MLP neurons of a small language model. Each row is named by its layer, matrix (up: input weights) and neuron, and shows model dimensions 48-175. Each number is 50 + 10 x the weight over its row's rms, rounded and kept within 0 to 99.
Before each neuron's rows, "fires in" lists the words (lower case) most often at its 100 highest values on Wikipedia text that the model never trained on.

fires in: "on", "around", "between"
L3.up36:41 46 48 75 79 41 48 61 63 52 42 54 64 52 37 37 45 57 48 62 48 29 43 58 43 57 57 42 56 57 54 54 64 51 39 44 42 52 73 54 55 40 48 48 55 47 44 54 53 49 58 48 41 43 45 57 33 50 28 57 54 36 66 47 56 53 55 39 56 35 48 34 44 48 45 47 37 47 64 56 58 33 58 53 57 46 59 56 37 44 50 42 69 62 64 48 60 50 33 56 42 53 45 55 47 34 39 55 49 34 52 78 61 55 51 45 46 56 71 56 50 42 77 40 57 41 34 45

fires in: "of"
L3.up592:54 65 51 52 37 56 56 43 55 60 29 60 70 35 56 50 65 53 54 47 48 51 52 56 56 47 37 48 53 42 40 48 68 49 49 50 41 60 21 60 52 57 68 62 52 60 44 51 44 43 46 41 58 55 49 57 45 38 50 56 58 21 60 41 61 55 39 45 48 42 51 45 31 35 39 57 27 47 64 53 51 53 45 58 39 28 44 55 47 35 64 49 48 43 64 45 69 49 61 46 55 44 60 51 58 45 38 52 43 50 46 36 65 55 54 28 62 40 52 66 36 69 47 34 50 52 55 45

fires in: "for", "performance", "performances", "announced", "forced", "see"
L12.up645:36 47 51 41 66 47 74 38 37 39 43 31 57 52 67 27 52 45 39 45 45 56 37 54 35 45 53 48 54 60 43 59 55 38 61 62 56 61 58 39 52 59 42 53 53 55 63 51 59 61 59 41 32 57 53 47 53 51 33 50 54 47 45 57 58 53 61 52 44 54 59 55 46 40 41 52 40 51 59 63 44 59 64 52 43 49 58 45 60 39 45 30 53 49 73 45 45 52 33 49 50 62 51 51 51 33 42 52 35 38 48 53 84 32 49 32 41 43 56 41 38 32 53 48 48 63 47 55

fires in: "in", "on", "international", "insurance"
L2.up610:62 49 35 52 56 58 54 43 48 65 57 41 53 45 47 48 50 39 56 58 45 63 48 49 34 67 45 37 51 40 56 34 46 54 45 46 48 63 40 53 70 45 31 54 42 56 41 49 44 67 54 48 52 59 52 69 37 52 45 53 61 41 46 39 59 39 57 59 64 39 38 65 44 45 43 38 57 49 80 34 56 45 41 51 40 41 57 36 40 56 30 54 52 50 41 37 59 64 64 61 63 66 39 51 44 65 48 66 41 49 56 57 48 39 70 38 46 47 70 63 63 53 57 31 50 42 54 46

fires in: "on", "america", "aon", "once", "years"
L9.up389:56 43 39 52 52 61 45 30 45 51 50 50 51 45 48 42 45 46 49 46 39 49 36 64 66 43 51 59 52 54 49 41 57 60 42 53 43 56 41 48 55 52 40 54 61 54 69 36 55 39 47 60 73 50 44 42 70 67 32 43 31 44 55 42 45 26 68 59 72 47 59 56 45 51 50 33 51 48 50 32 57 40 48 55 47 35 47 56 23 45 52 44 57 44 50 53 56 49 56 55 59 49 68 45 39 33 85 67 33 45 30 58 53 62 46 48 61 39 52 45 35 37 49 57 51 44 44 27

fires in: "film", "show", "club", "book", "films", "filmed"
L3.up466:28 55 31 30 43 55 31 60 56 47 59 45 52 60 51 67 56 56 45 41 47 45 58 46 44 62 50 43 50 39 40 58 53 50 40 61 65 52 46 43 69 54 62 22 46 46 56 49 51 55 48 50 38 56 40 42 42 60 53 54 31 69 62 53 57 58 51 48 48 49 45 67 42 51 71 36 54 39 57 43 40 47 58 60 73 28 51 43 48 56 46 45 49 39 72 57 58 56 56 48 65 40 55 65 41 52 48 64 45 49 61 63 58 57 42 33 73 46 52 53 39 53 49 48 49 62 64 50

fires in: "an"
L14.up360:55 53 54 38 46 58 43 43 58 36 53 63 61 47 64 67 46 36 33 55 41 58 73 40 50 69 55 70 40 46 53 48 52 50 27 52 42 49 50 40 54 40 45 52 58 47 52 40 57 60 43 63 51 52 40 48 54 31 74 43 45 34 64 54 67 51 60 56 41 54 57 49 53 36 59 38 56 53 63 69 41 55 50 50 49 38 53 58 35 63 42 50 60 27 53 42 37 40 46 58 48 52 73 44 35 48 36 39 78 69 55 62 36 47 47 41 47 55 45 51 43 53 58 47 47 63 46 66

fires in: "of", "among", "about"
L7.up703:49 47 51 49 44 50 51 67 62 50 51 61 37 43 52 54 47 41 55 62 44 35 55 47 44 67 32 59 48 53 33 46 64 29 38 44 56 66 51 56 54 66 64 44 54 40 51 49 49 50 45 49 51 70 38 48 61 55 47 46 49 31 56 56 53 70 70 55 45 37 48 54 56 54 67 34 51 45 52 48 47 42 58 55 44 43 44 46 57 54 61 35 56 49 40 33 48 38 44 63 55 29 43 63 52 55 39 48 53 41 52 50 66 28 43 48 60 50 52 48 58 69 53 50 43 59 59 53

fires in: "the", "has", "theatre", "zone"
L3.up99:59 44 41 38 42 45 50 53 49 51 52 59 55 56 56 44 55 36 65 39 45 37 71 37 59 43 43 48 50 65 52 47 49 31 38 53 38 52 40 42 53 43 53 48 73 66 49 54 32 56 65 32 50 55 61 45 43 66 74 58 48 58 61 43 68 59 38 55 59 70 29 56 39 47 59 32 49 46 57 42 45 39 48 55 39 58 58 38 53 52 50 65 36 70 54 53 46 64 46 40 42 44 37 57 46 37 42 57 59 58 65 67 63 63 63 38 37 49 52 54 36 44 40 54 42 64 57 33

fires in: "not", "t", "to", "notable"
L9.up194:52 50 41 37 47 35 33 58 70 55 76 51 49 48 41 55 61 44 35 44 71 62 62 59 62 44 66 61 59 65 38 58 49 51 52 47 61 51 59 39 61 66 51 48 44 38 62 40 44 45 43 40 31 61 32 39 56 61 59 34 69 41 52 56 60 58 53 63 48 54 41 52 60 44 45 44 26 35 43 39 35 47 49 58 41 33 66 42 52 60 42 28 43 49 42 52 49 54 49 63 48 50 56 60 59 45 56 43 50 42 45 51 44 48 61 51 69 49 59 58 54 46 44 33 52 45 55 43

fires in: "has", "have", "had"
L9.up291:47 50 39 49 50 44 48 60 41 56 39 45 57 25 49 58 43 63 37 56 49 33 54 68 74 71 52 51 45 45 57 35 54 59 60 37 44 58 44 40 41 37 45 55 51 57 56 35 49 38 58 47 48 67 45 45 54 44 53 62 53 43 62 37 65 34 46 59 62 46 37 53 42 65 67 25 41 31 47 60 58 40 50 65 61 51 48 57 47 42 59 46 57 65 63 35 45 49 65 44 40 51 53 66 56 43 37 46 37 48 44 56 33 40 45 50 36 66 56 34 45 40 43 63 49 69 56 31

fires in: "of", "litmanen", "career", "writing", "literary", "writer"
L8.up608:49 66 43 28 52 46 49 57 64 44 36 59 71 50 45 51 36 57 62 47 49 53 46 52 60 39 49 46 50 39 42 68 44 41 59 64 49 41 31 58 58 76 39 53 65 47 40 52 48 60 60 55 42 56 48 57 52 24 64 42 67 35 39 46 53 47 42 47 45 37 45 45 57 59 47 49 27 55 58 31 47 61 47 33 24 60 59 60 46 44 51 63 59 43 40 50 62 50 68 48 44 47 46 67 50 57 44 33 52 61 51 51 52 48 36 30 55 44 54 31 63 39 39 55 66 55 51 48

fires in: "an", "to", "reached", "could", "box", "gave"
L11.up529:51 45 67 50 69 64 47 55 65 56 42 50 62 48 47 43 38 45 45 46 46 30 51 45 63 62 45 65 55 56 44 43 32 50 43 60 47 58 44 21 52 46 41 36 51 42 65 55 41 47 46 49 45 58 58 57 36 30 50 65 48 58 62 46 48 43 53 43 50 72 47 61 52 64 50 56 56 61 46 61 52 67 43 48 49 46 44 67 48 45 41 38 45 47 55 31 30 45 50 50 62 63 40 63 65 50 45 41 40 64 55 59 63 41 66 39 64 48 39 48 46 57 34 81 38 64 55 48

fires in: "around", "now", "your", "over", "national"
L3.up101:66 40 53 43 60 33 43 63 56 42 57 51 48 33 49 58 29 57 54 56 45 37 37 61 45 68 63 54 59 62 61 49 64 35 40 48 40 48 57 54 39 44 52 56 55 64 48 38 60 73 56 49 46 61 44 56 43 54 50 35 58 51 57 48 48 46 77 60 46 61 48 53 34 74 44 63 51 31 41 56 25 60 52 69 63 55 47 40 59 52 41 57 49 56 61 41 48 48 49 62 35 48 46 57 49 42 43 23 40 51 46 57 53 58 41 63 47 55 58 55 49 48 54 60 60 55 46 55

fires in: "had", "xavier"
L2.up680:56 47 41 51 58 50 28 69 40 62 41 46 51 57 45 42 53 34 31 27 59 70 72 50 49 53 46 42 46 56 51 45 42 68 63 50 46 33 49 58 40 55 50 45 56 33 29 50 43 39 42 52 56 63 60 56 53 45 53 54 41 62 47 47 38 62 59 60 57 54 56 52 66 55 53 35 51 62 27 52 55 35 45 50 50 53 69 41 59 60 62 72 58 71 31 33 51 71 49 48 46 43 67 39 50 33 50 49 60 60 45 61 62 60 35 52 44 47 56 42 41 46 49 53 48 63 50 47

fires in: "states", "america", "awards", "asia", "of", "kansas"
L3.up104:42 49 38 65 53 66 45 80 44 49 44 68 71 49 53 53 43 44 47 66 48 30 44 56 44 56 55 70 50 66 53 45 42 44 46 38 62 51 67 45 60 54 66 27 38 64 42 49 51 37 63 32 43 64 33 41 41 53 37 66 48 39 62 54 52 41 46 51 69 57 53 56 57 44 45 34 43 60 50 52 47 42 43 51 39 44 39 69 35 47 43 43 54 47 44 50 56 35 69 52 39 71 51 55 52 46 39 59 42 49 35 61 55 66 43 41 36 50 54 47 44 46 61 34 52 45 38 51

fires in: "left", "east", "north", "south", "west", "down"
L13.up25:53 36 52 49 53 45 65 45 58 57 47 51 38 51 60 70 55 55 41 61 46 32 40 32 68 53 50 42 64 52 53 41 39 57 35 71 57 60 59 40 40 54 39 47 33 64 59 45 45 39 65 67 28 62 48 43 58 45 62 56 42 44 41 58 53 63 40 26 50 61 62 69 55 47 40 43 41 79 49 55 51 57 50 38 60 53 25 56 50 60 50 48 39 53 53 57 39 43 58 54 51 68 66 48 60 55 53 56 36 44 57 55 36 49 47 56 38 44 47 49 50 54 50 51 45 56 58 46

fires in: "around", "country", "respectively", "larry", "described", "off"
L2.up715:51 41 53 63 61 56 47 58 59 70 55 63 52 48 62 44 49 55 58 62 44 49 61 45 42 66 59 67 61 60 60 45 50 36 40 46 60 59 45 62 50 48 39 53 51 52 53 60 63 47 43 48 49 58 43 58 44 45 41 55 48 65 51 55 25 44 46 48 45 45 41 29 41 64 33 58 38 53 56 54 30 39 32 63 47 41 56 39 49 37 68 54 61 43 53 47 55 64 46 32 54 62 63 39 45 51 61 59 52 63 70 45 50 64 71 35 55 60 68 67 53 43 58 45 59 50 43 50

fires in: "january", "november", "december", "october", "february", "respectively"
L3.up110:70 48 39 62 42 61 54 43 48 56 44 63 59 57 65 63 28 53 51 31 57 49 45 55 54 49 57 40 58 51 61 58 42 38 51 38 59 43 54 47 45 48 31 42 42 62 53 79 64 49 57 59 60 44 45 41 53 46 66 61 42 53 39 49 58 50 53 65 58 43 40 29 56 65 50 36 56 34 27 52 41 56 45 62 60 64 51 30 54 45 53 44 50 54 60 44 57 56 45 52 50 53 62 40 45 71 43 54 48 41 57 57 32 62 51 53 43 42 53 44 46 62 49 45 18 56 53 61

fires in: "north", "new", "native", "other", "southern", "tough"
L3.up447:52 46 44 53 48 54 52 51 62 59 46 48 49 60 53 47 47 49 40 56 48 56 53 32 51 46 46 42 47 53 49 31 62 73 48 46 39 53 60 56 56 38 48 63 49 67 35 67 51 61 45 44 62 44 42 43 45 40 69 38 47 40 47 71 55 54 63 47 41 46 37 52 46 40 53 58 75 48 60 46 55 49 47 59 33 47 43 61 35 48 46 53 55 53 48 48 53 41 46 70 48 46 59 48 47 22 61 65 42 59 41 55 60 65 31 45 27 56 33 52 36 51 49 50 47 57 65 55

fires in: "an", "sergei", "another"
L13.up72:51 35 49 52 53 52 50 38 80 50 49 51 50 49 76 48 55 42 31 41 49 32 50 61 49 51 49 58 41 42 35 65 45 59 39 54 54 58 48 29 52 67 57 57 45 48 43 45 44 51 60 59 33 47 65 44 53 53 57 53 52 49 43 70 58 70 56 56 50 34 54 48 40 30 67 43 56 49 53 67 60 56 48 59 36 56 47 63 55 46 45 56 60 32 35 41 40 27 42 61 45 43 71 59 37 48 58 44 65 43 40 55 48 44 68 65 60 60 48 61 41 52 32 54 44 62 58 55

fires in: "an", "anti", "animal"
L14.up303:53 50 45 51 52 62 58 48 57 46 55 31 36 42 58 45 44 38 41 56 41 46 66 54 65 43 57 52 57 39 54 55 47 61 54 37 44 55 55 35 66 53 51 55 56 60 60 39 60 49 31 52 44 42 63 49 50 49 51 46 37 75 49 45 40 45 62 46 40 50 35 34 49 50 60 42 45 45 68 74 51 49 60 41 56 40 40 63 80 43 35 67 60 48 61 48 51 35 56 41 55 65 84 59 39 54 31 54 46 37 42 45 36 42 51 39 65 44 55 54 49 53 37 58 68 61 57 42

fires in: "has", "had", "he", "who", "have", "having"
L7.up33:56 64 45 47 48 39 42 68 55 52 28 61 52 23 46 46 43 51 54 36 57 68 49 58 46 62 53 41 49 49 47 64 43 53 61 36 59 42 51 39 49 53 32 63 50 44 51 54 46 53 57 31 41 38 59 40 62 54 47 52 38 49 64 38 56 52 46 61 53 58 75 61 51 45 54 47 54 61 53 57 46 50 49 70 49 46 41 44 53 68 38 61 39 71 66 34 60 46 59 42 51 57 67 49 50 47 50 24 44 74 59 54 51 45 58 59 39 62 47 25 35 37 58 52 59 41 52 51

fires in: "new", "world", "north", "news", "bros"
L2.up761:51 56 50 67 37 54 39 40 70 64 51 54 48 54 51 45 49 42 37 44 50 59 38 37 38 49 53 45 21 46 47 41 55 59 63 57 36 70 52 49 55 42 52 48 51 63 44 61 45 47 21 41 41 65 54 45 44 49 62 51 57 55 54 72 64 46 61 46 48 59 31 70 50 47 57 70 60 44 55 54 34 51 53 42 45 59 44 54 57 54 48 56 57 39 47 48 48 53 52 56 60 52 36 54 63 41 43 50 55 40 46 58 57 48 36 52 44 50 47 63 31 66 35 41 30 47 41 40

fires in: "to", "took"
L8.up235:47 38 72 46 59 52 42 62 57 46 53 47 71 34 63 32 46 52 53 55 48 55 44 50 62 55 40 62 68 54 68 47 44 45 40 55 42 71 42 54 67 62 74 45 43 45 42 42 41 34 44 53 46 53 49 51 35 63 45 54 54 40 67 46 45 43 59 40 51 54 50 52 38 64 35 42 49 49 53 50 37 30 38 67 44 43 71 52 36 39 48 47 55 57 44 58 28 56 45 52 33 69 61 42 52 52 43 37 61 66 53 57 57 54 39 43 65 46 48 60 54 59 52 51 50 43 73 39

fires in: "0", "black"
L2.up578:50 44 46 57 40 55 59 41 65 76 65 45 46 47 54 42 44 29 42 64 52 37 44 59 60 33 52 49 54 62 51 45 60 44 36 47 59 42 45 37 37 54 55 56 66 53 53 70 46 56 48 33 47 30 55 51 48 53 53 70 58 53 45 61 65 55 42 38 48 46 48 48 34 45 62 57 42 51 56 34 48 54 58 39 53 53 57 51 63 42 56 40 47 27 57 63 53 57 50 41 41 67 49 46 47 29 50 58 66 60 44 45 54 52 54 63 37 46 52 51 55 69 56 36 57 59 50 68

fires in: "as", "was", "board", "councillor", "deputy", "department"
L5.up522:36 33 37 39 48 27 58 46 55 66 42 45 36 48 52 48 38 61 49 39 44 56 68 68 59 55 50 58 47 45 40 26 64 49 70 51 53 42 39 54 61 33 38 49 55 51 45 53 51 63 39 60 56 40 67 53 41 42 44 56 46 53 57 59 35 48 47 61 57 44 49 49 51 50 57 35 56 43 35 37 62 58 42 46 27 54 57 62 55 50 50 45 44 55 57 53 68 49 62 37 64 56 63 39 44 51 62 43 57 35 24 56 54 44 68 34 42 45 47 40 34 41 50 50 56 54 62 47

fires in: "national", "world", "new", "highest", "miami"
L3.up280:61 70 31 59 47 56 47 51 55 39 45 64 63 40 44 42 50 66 47 43 38 41 42 50 54 39 49 43 62 59 45 42 57 49 58 56 47 62 37 47 54 16 47 47 63 41 45 72 58 66 38 45 57 39 48 52 30 41 43 61 55 63 51 69 57 46 57 48 23 40 42 59 65 59 41 49 55 46 43 46 45 62 69 46 45 58 43 51 40 56 35 45 47 58 45 64 47 43 52 52 34 72 31 67 52 38 53 41 44 52 45 42 45 60 52 54 37 41 49 51 45 55 30 40 57 63 53 26

fires in: "of", "in", "for", "giving", "forced"
L13.up322:45 40 53 59 45 64 57 52 51 47 59 49 64 34 69 58 62 51 44 41 34 43 38 58 49 36 53 45 38 63 40 38 69 64 55 45 46 70 59 40 50 51 38 48 33 51 50 48 64 46 59 28 46 63 49 50 36 55 52 49 50 51 54 55 31 58 51 48 47 62 50 46 36 46 54 49 40 33 56 68 44 49 35 59 31 37 41 62 62 61 61 62 31 57 74 47 48 48 56 58 67 38 50 67 59 41 36 36 41 28 61 26 62 50 63 54 42 43 61 47 47 46 46 38 44 43 49 55

fires in: "of", "professional", "often"
L9.up718:52 67 55 39 73 67 62 53 65 44 45 54 54 44 61 43 56 46 49 53 31 45 51 49 54 65 50 54 31 44 47 49 63 54 51 41 40 61 36 53 64 58 43 33 39 58 57 51 46 43 52 61 44 63 52 45 35 40 46 45 55 30 41 59 60 58 51 65 61 51 51 76 30 45 63 37 54 35 64 54 59 47 40 41 42 53 50 49 43 26 53 25 48 54 46 39 73 44 43 64 55 57 51 43 42 54 56 36 55 38 65 33 61 54 44 57 58 40 50 39 45 44 49 58 67 51 59 46

fires in: "an", "another"
L12.up552:54 45 55 53 53 46 61 53 63 47 52 51 27 36 58 60 49 54 43 69 59 60 64 40 55 43 49 53 67 45 56 56 40 51 49 39 39 50 53 33 52 60 44 48 48 33 71 52 24 59 52 50 46 57 77 53 62 38 36 55 60 53 53 56 49 50 67 59 49 49 62 59 43 62 39 30 57 60 64 46 59 57 49 49 43 56 66 54 44 32 50 58 58 32 57 37 57 34 47 41 54 65 54 46 48 50 28 46 55 56 71 63 50 34 52 43 66 53 39 52 53 43 39 41 41 37 26 45

fires in: "have", "had", "royal", "has"
L3.up169:45 49 43 44 68 48 49 58 51 61 46 60 43 52 48 41 49 64 37 61 54 52 47 42 40 75 50 34 52 40 38 59 43 53 45 60 51 55 45 46 43 59 28 39 57 48 55 50 53 44 45 41 28 58 43 31 59 75 53 52 28 51 42 51 50 62 51 67 48 48 42 54 47 49 49 44 67 39 52 47 40 58 65 53 55 46 62 61 57 55 63 63 66 44 48 31 66 53 61 48 70 53 59 51 40 38 48 44 53 52 45 60 46 48 40 40 61 47 77 64 52 47 57 61 54 70 35 55

fires in: "because", "received", "won", "become", "finished", "financial"
L2.up150:51 59 50 54 63 44 61 43 37 43 55 59 55 53 41 42 43 50 59 49 60 49 57 68 72 39 65 40 55 56 53 39 47 36 45 38 33 44 47 38 58 40 59 51 60 56 55 45 54 62 56 41 47 60 56 49 49 55 67 64 53 49 53 47 46 41 47 53 49 36 30 71 51 50 61 47 60 66 38 57 50 45 47 41 73 54 48 44 48 52 54 49 31 49 38 37 50 69 60 54 42 52 61 56 22 49 71 45 40 64 45 40 77 46 52 42 38 66 50 39 45 52 61 65 54 37 50 24

fires in: "an", "a", "another"
L7.up27:44 56 53 36 64 53 45 52 59 51 57 50 44 45 51 60 51 42 42 42 41 58 53 54 55 38 55 60 44 57 70 47 22 51 38 61 32 66 52 29 75 53 52 57 52 50 68 54 22 59 56 63 51 51 22 49 56 56 51 53 53 32 32 57 34 61 53 45 41 50 49 53 49 45 54 35 49 47 51 43 51 42 43 51 44 53 49 75 51 49 36 57 49 43 56 47 57 58 40 36 62 69 41 46 43 49 40 35 62 46 63 61 50 43 53 52 64 60 51 52 38 51 43 53 52 58 46 47

fires in: "not", "to", "launched", "la", "never", "been"
L14.up562:54 43 47 39 43 46 32 39 75 44 55 61 47 68 58 61 54 63 42 53 56 49 66 41 55 52 47 40 56 50 29 46 52 64 50 33 57 34 43 38 52 55 47 35 36 45 49 69 50 60 49 48 39 41 46 44 59 48 62 55 37 34 34 58 31 41 36 43 45 64 50 49 46 38 46 49 42 55 57 34 70 29 35 76 51 52 58 64 62 47 55 49 49 46 56 61 46 67 48 38 50 55 67 55 56 52 73 22 46 48 43 52 37 47 70 39 53 58 54 45 55 64 40 60 64 39 55 40

fires in: "was", "has", "radiation", "available", "had", "have"
L8.up188:46 56 47 39 28 33 53 60 37 53 43 39 50 70 51 39 19 59 46 49 26 29 54 57 45 50 53 64 65 42 46 43 51 43 38 41 53 37 49 47 42 53 45 35 56 43 52 53 43 56 62 48 33 56 43 45 33 46 49 48 40 57 55 35 48 50 52 58 49 45 55 59 57 44 62 42 58 52 62 49 48 56 61 66 72 49 32 62 57 58 49 54 61 57 55 37 66 41 67 48 43 51 40 46 48 58 44 48 56 56 48 63 40 42 63 32 43 61 47 25 53 49 49 57 42 61 54 59

fires in: "in", "on", "once"
L8.up64:41 54 46 45 51 57 54 51 56 49 34 43 56 50 56 66 48 45 43 49 52 55 40 59 29 45 42 48 35 49 49 52 60 71 51 37 56 67 55 51 67 36 48 58 41 61 53 53 49 47 53 56 48 77 52 37 42 61 52 63 72 33 36 61 55 46 50 60 51 45 43 43 51 49 48 38 40 53 53 46 54 40 40 59 51 38 63 46 52 34 54 45 56 40 39 31 48 68 51 49 45 75 63 43 36 38 57 71 27 60 52 59 56 48 51 47 46 45 63 51 56 49 44 61 46 59 43 47

fires in: "it", "kim", "sportster", "airport", "village", "island"
L5.up94:49 42 42 50 52 46 39 42 49 67 43 41 54 51 59 51 53 42 46 55 47 50 58 32 67 44 38 52 55 38 58 50 54 58 56 58 67 46 47 49 63 46 29 34 36 57 63 51 71 42 81 56 72 45 68 53 44 50 47 42 75 47 58 46 69 63 59 54 45 38 42 31 45 57 37 67 40 63 53 54 51 51 68 61 52 42 49 60 39 50 35 56 52 53 46 36 60 48 41 40 59 51 46 58 38 47 42 39 38 52 28 55 49 43 42 60 58 54 38 55 44 46 69 48 75 47 28 60

fires in: "sold", "east", "north", "south", "born"
L7.up658:60 24 67 33 66 45 62 51 46 48 55 56 30 45 61 53 49 51 52 42 52 38 33 61 58 58 77 56 59 42 54 50 52 46 43 57 50 53 51 49 55 47 55 52 49 50 34 50 60 47 56 33 35 59 48 57 60 50 65 43 49 53 46 64 55 44 78 52 43 59 52 36 53 58 42 47 58 52 49 57 55 51 70 29 49 61 42 38 41 41 38 39 52 53 36 49 50 41 51 53 72 53 56 30 40 37 50 46 42 42 72 47 48 49 56 54 18 45 55 43 33 61 67 48 66 44 44 49

fires in: "0", "singapore"
L3.up139:71 38 51 48 38 55 61 44 53 69 42 58 74 53 49 65 58 41 51 54 48 38 32 59 50 37 52 71 51 63 69 61 62 38 48 58 45 54 60 44 43 54 48 68 52 67 36 35 51 47 52 31 40 47 39 64 40 43 61 56 42 51 64 43 49 54 54 52 33 31 48 45 37 31 62 57 49 40 60 38 55 30 56 43 45 55 65 44 61 52 65 56 48 43 48 38 51 48 46 59 54 54 49 61 36 26 59 50 49 47 59 63 60 50 58 49 52 51 52 35 46 48 46 61 45 49 52 54

fires in: "to", "brigade", "by", "azerbaijani", "volumes", "volleyball"
L9.up336:47 57 44 55 32 65 51 46 55 52 49 51 64 58 42 67 50 43 58 62 52 57 33 47 52 48 51 44 58 33 48 57 28 51 37 42 66 43 47 60 59 55 52 44 66 40 45 45 35 44 47 65 38 63 56 55 46 32 43 55 50 47 51 67 33 42 36 53 57 32 48 53 66 44 53 51 42 49 49 43 39 42 74 61 45 48 45 36 52 57 32 45 26 57 53 41 55 62 44 44 37 60 39 71 55 60 60 47 68 65 43 47 36 59 29 42 35 58 52 58 48 55 48 48 68 50 63 43

fires in: "he", "had", "has", "after"
L7.up657:52 53 57 56 50 50 70 65 50 34 38 45 57 32 42 55 43 70 55 21 60 65 31 44 53 60 42 45 48 51 43 64 51 63 62 33 53 52 34 41 59 70 52 47 64 59 34 53 53 53 63 48 45 36 45 42 44 39 54 62 40 32 67 47 67 55 48 48 63 42 66 54 64 43 49 42 39 46 58 55 65 57 39 55 47 50 40 44 54 62 54 40 46 59 51 41 52 53 70 43 64 37 51 43 56 43 58 34 44 55 53 52 56 35 47 56 40 60 48 32 53 42 55 59 47 55 65 52

fires in: "national", "world", "professional", "record", "records", "state"
L8.up128:44 54 58 28 61 52 50 49 49 51 51 62 56 40 56 47 51 61 36 36 67 58 39 57 34 51 18 34 49 40 45 59 39 52 61 54 43 55 36 49 36 31 54 56 51 42 67 38 71 67 62 49 64 67 33 58 35 59 56 41 53 53 37 71 60 35 52 35 60 44 56 48 42 52 54 51 51 44 54 46 30 56 71 46 49 44 52 44 50 40 33 61 52 35 55 48 48 59 54 50 57 53 45 61 42 50 40 47 67 70 56 46 30 45 49 34 23 51 52 51 39 40 51 62 42 59 43 29

fires in: "of", "around", "over", "elizabeth"
L5.up79:52 42 22 30 55 44 42 54 62 37 52 60 52 56 54 38 50 36 58 62 56 49 50 61 72 62 47 53 72 63 50 29 66 50 41 48 40 49 51 45 51 64 56 44 52 58 48 59 69 53 69 57 29 44 36 50 37 52 48 42 46 43 57 61 55 58 55 53 59 34 40 64 52 51 52 56 46 52 55 53 43 40 50 56 38 61 59 39 45 35 46 30 49 54 51 44 50 41 49 68 45 38 51 47 48 47 47 66 53 60 45 54 45 64 30 59 54 55 46 42 61 52 55 32 70 50 43 55

fires in: "located", "region", "location", "participated", "operating"
L2.up281:53 49 39 50 47 29 57 57 53 56 56 63 49 66 43 38 28 46 28 37 43 61 52 59 46 59 52 50 51 48 42 41 53 38 40 49 66 40 64 72 40 30 83 54 48 61 49 45 31 41 51 58 62 55 44 62 57 68 39 53 55 54 57 72 52 35 61 51 35 38 50 49 77 45 39 54 60 50 54 39 38 58 26 46 57 71 62 51 58 61 42 43 47 47 54 54 42 57 42 39 45 56 58 47 40 57 45 36 60 46 52 52 45 27 62 55 47 48 61 37 57 44 53 60 41 55 51 51

fires in: "on", "in", "vs", "lucal"
L3.up428:54 52 57 51 40 32 53 44 58 61 36 45 52 58 62 57 53 58 47 45 32 48 54 50 44 51 36 41 57 74 30 65 33 47 60 51 39 36 71 35 48 61 45 57 54 42 47 60 49 50 55 50 47 54 48 56 31 49 51 40 54 36 54 56 46 46 44 47 46 51 61 56 20 54 30 48 27 54 67 55 59 41 51 55 41 53 56 54 53 45 49 49 68 49 52 55 37 63 34 59 51 53 55 51 47 53 51 58 47 62 54 42 46 62 78 37 50 40 56 56 67 53 56 48 53 37 42 28

fires in: "the", "theatre"
L3.up30:60 45 49 24 60 51 63 59 64 44 40 51 60 50 65 39 38 55 50 42 45 32 61 54 64 43 43 43 58 50 57 30 39 46 45 47 51 47 45 61 51 43 50 27 72 58 48 54 67 40 52 41 65 58 43 49 19 38 73 48 55 51 54 55 63 45 56 49 43 72 39 59 48 55 56 45 54 58 38 36 45 64 53 59 51 46 51 38 31 35 25 60 45 59 43 54 53 55 43 47 57 40 54 57 34 50 44 55 54 60 60 56 51 55 31 36 56 44 67 68 49 48 43 53 46 48 43 62